{
  "n_layer": 13,
  "head_dim": 64,
  "norm_place": "pre",
  "rope_base": 10000.0,
  "rope_fraction": 1.0,
  "optimizer": "muon_variant",
  "grad_clip": 1.0,
  "decay_shape": "linear",
  "doc_mask": true,
  "train_tokens": 780400000
}
MLP neurons of a small language model. Each row is named by its layer, matrix (down: output weights) and neuron, and shows model dimensions 0-127. Each number is 128 + 24 x the weight over its row's rms, rounded and kept within 0 to 255. Numbers have three digits each.
After each neuron's rows, "fires before" lists the tokens most often just after its 100 highest values on Wikipedia text that the model never trained on.

L9.down1220:149122124144107161146129135116134106133138115101151126101093118133129120123127118143092103110111092166153115115125108122124100092119123065175160166163134126121120177129133146161128142123115183117166169178158160086113134150144134116102139075109119125140130136121137140141107108085145075119098114124127118111101136105159110127126110152135177129095146081127162126152108103139117130101142
fires before: ".", "8"

L9.down592:150112131111112134105116149143074143107150098102115130169112129132166085085121122157082140170162088132117147142129140143122157094157142120142131141127145113135151118121091120123120111123109076165144097162128135148163150138131110127108131137117179134099135168146154168117077146113127192082110144133120158141124109092109161151117153180093130121125162184109134123139153135104110110122163
fires before: "5", "6", "8", "7", "0"

L7.down295:139125150070116144142125123159137141066138135136132115135113122098079139113088099137160165114149139115106139161094107143154112143142141116098134143092110118137133104129139126185128117116116155090114129113124126113137109156171100134093147143169095114115140058132139178140098106140131120141171126170122118098107153164113149125141136127138116141116123097133119118113136161132141111139141
fires before: " in", " to", " by", " for", " on", " as"

L7.down531:150153103101163150095118096097130102120123101089118137121127127140187128100130156118152149113098141145134104141099091092148144112127130112106096139095132140098136101157148117159153102136143201155158132154139158114102211115093141140149156113120117122123098125156128105128108100141094164142109125134146163098098138132136153142160114117160138111132119144087142135108128097166120117100148
fires before: " by", " the", " his", " a", " ", " that"

L9.down1196:110154082109108133132129115147126148140138113139107134155105149094099104138119120126144112144104184114119134114115157160109132121146123072130144101157146129135120135106141090137120132129156255150127089144112145189124143124105115099125067151152099137118164120100131101127111095128151114144134093134095125124132144141158136156105097141139135162177120123150106118118178117123091131165146
fires before: "-", "\n", "|"

L7.down194:114138103131161140133135135129104142142134116116134102089112138151124146140139149141127131144175124128123114160079112114127124125115112102130125129100149116109122126130133142148128131119117255165121131145111117125150152139104092108082121107118115167137121114113112134148141124098171107118107090145105114110135114060092122160133121130113115132174159118126140139113196108096098146124103
fires before: "-", "==", "|", "===", "The", "In"

L9.down1130:133135134119146130105178139074154161170089131110127092095122145111122165156170089125157149104093114127148136078148099145153119125154108165084151141118132161120125137131100123160121102168123104156117115158155174135139098206109106139132160097151117121071160100133175143115163157149102110130099141122147103091127144134149144131114131159153128139140143137144117153150087105136135113129146
fires before: "."

L9.down874:135146161095089174125147131106132101088161141136142127106154125120131123141118150160146177131136092082115104142103121131115163170144112071122143105106165136126119105086138141119143098139131148131119143133161066138122141117121094137090119134108109099093139133116147142133090141120102134124170139143131080121114118121148118129077117120164106092118153115146085142127114053123162108186151
fires before: " in", " at", " on", "s"

L9.down1096:130170157121130150105114143077122090113130125128135136076126070113111144143093097077087146086127111115115079116089158153080128145142120132120131152129114127154060082110166136128122110132113142136176106140146103163144146101110117101114122154160122094138106134101143152077164111120117104120089146123131146162106142113128106070153114114118103061098123126143103118134188133094115131100114
fires before: " |", "/", ")", " m", "."

L8.down698:129138142168151132100153118121132117089139104125126102142104068126163094151122101124117115127123120138117094075081104159103082128128149111134141131150131115141095125142146132118127104159145135150142134161171104106167132138100122142131161128141143147131131166131097082124134121136120105104050173170097124131145152098150165120111139150144111173115112125187154110138146120161134091123139
fires before: " |", ".", ";", "–"

L8.down1037:140110141156132150180106113113111163106121088122131094122116133128136093135117134112117107157136080133141119097150138135114134112186072170149136097135123095160160082132182141164159095103161127088119140118113136120072122115101137144116124117128132133159135153142137112144096144133114106067115143120119164157120144115118142200103098116150123160146102207116139085120137106175112144122171
fires before: "5", "4", "6"

L5.down306:156082169113146137169159122143074101103148145142129168141160128120108120162172127149108144116142120153125143117158119132141156110155124132155120118147140141072129151171148113148173095156139196139071134139116134121140068136104088149083118186145158142093141156148128126132158152104169149115154122111070112117095128153118134097143123099111119173140128100132150075155098126082129131143137
fires before: "\n", "s", " (", "t", "."

L9.down100:141189125137137165098117112140129121156129069137160123161098120117124127153099159123137157146108147108154146084107141133108148126089137137140129123065108102137132163117121130145156103108153160102161154142134141118125182114151111165109143088145129143099108096131154120115143121115124138136081107143150129114075138123097134155152073125135122115166137097105175097141138114100132143115131
fires before: " that", "s", " the", " it", "d", "ed"

L8.down147:172130101084164176108127161111107160098123126099126099124134134133163102085149147117133123155150124156116151138178151145151136064151181120092103152120134114127138106149149142121147107124124164173140111172125160160116104093136124070109133135156149159107108100124142131109110153152135144150127126117114169093129135111113150118088122144130149143116173150124166102142155121144125125102128
fires before: "1", "5", "9", "3", "0", "2"

L9.down186:137137147116110116132141139122103118105154082131114105129098130092125173115102129166174120145141133082166112168117108135131161128091138128143097172125161106133109147167187128162140163140127192111097104132113139096111136119145104115099125122125155124131172157102172122107104135114102142103117127180147141127156109139169137101085144121136105131081121081143124136140103137151156139132163
fires before: " in", " at", " on"

L7.down525:100151109101110088116105135147098151067144158056125185137132139145135165109135117106156159113142121132132176161130138108133139153144164142090137123105135126106128140123084102070061146143133127140145136100167151128152100115169158132175118128104111156145112180114151117161097118151160107136124137149121110152111108102130133163134166171116161119104164109112107148130147120118082114104094
fires before: "9", "1", "6", "2", "ia", "5"

L9.down286:132143146121162122137203116127101124160127110108129121093100081105130161164128130125118150111099129198102138135108129149125116130151101147117119109122171104153147133151136117156120124111130164184138090145128153136110078143122137119123112138155097154119087106156137095150123102150101120118146124125075084095093133083116103148120165146172122135113108141126129103135142118096150150101114
fires before: "."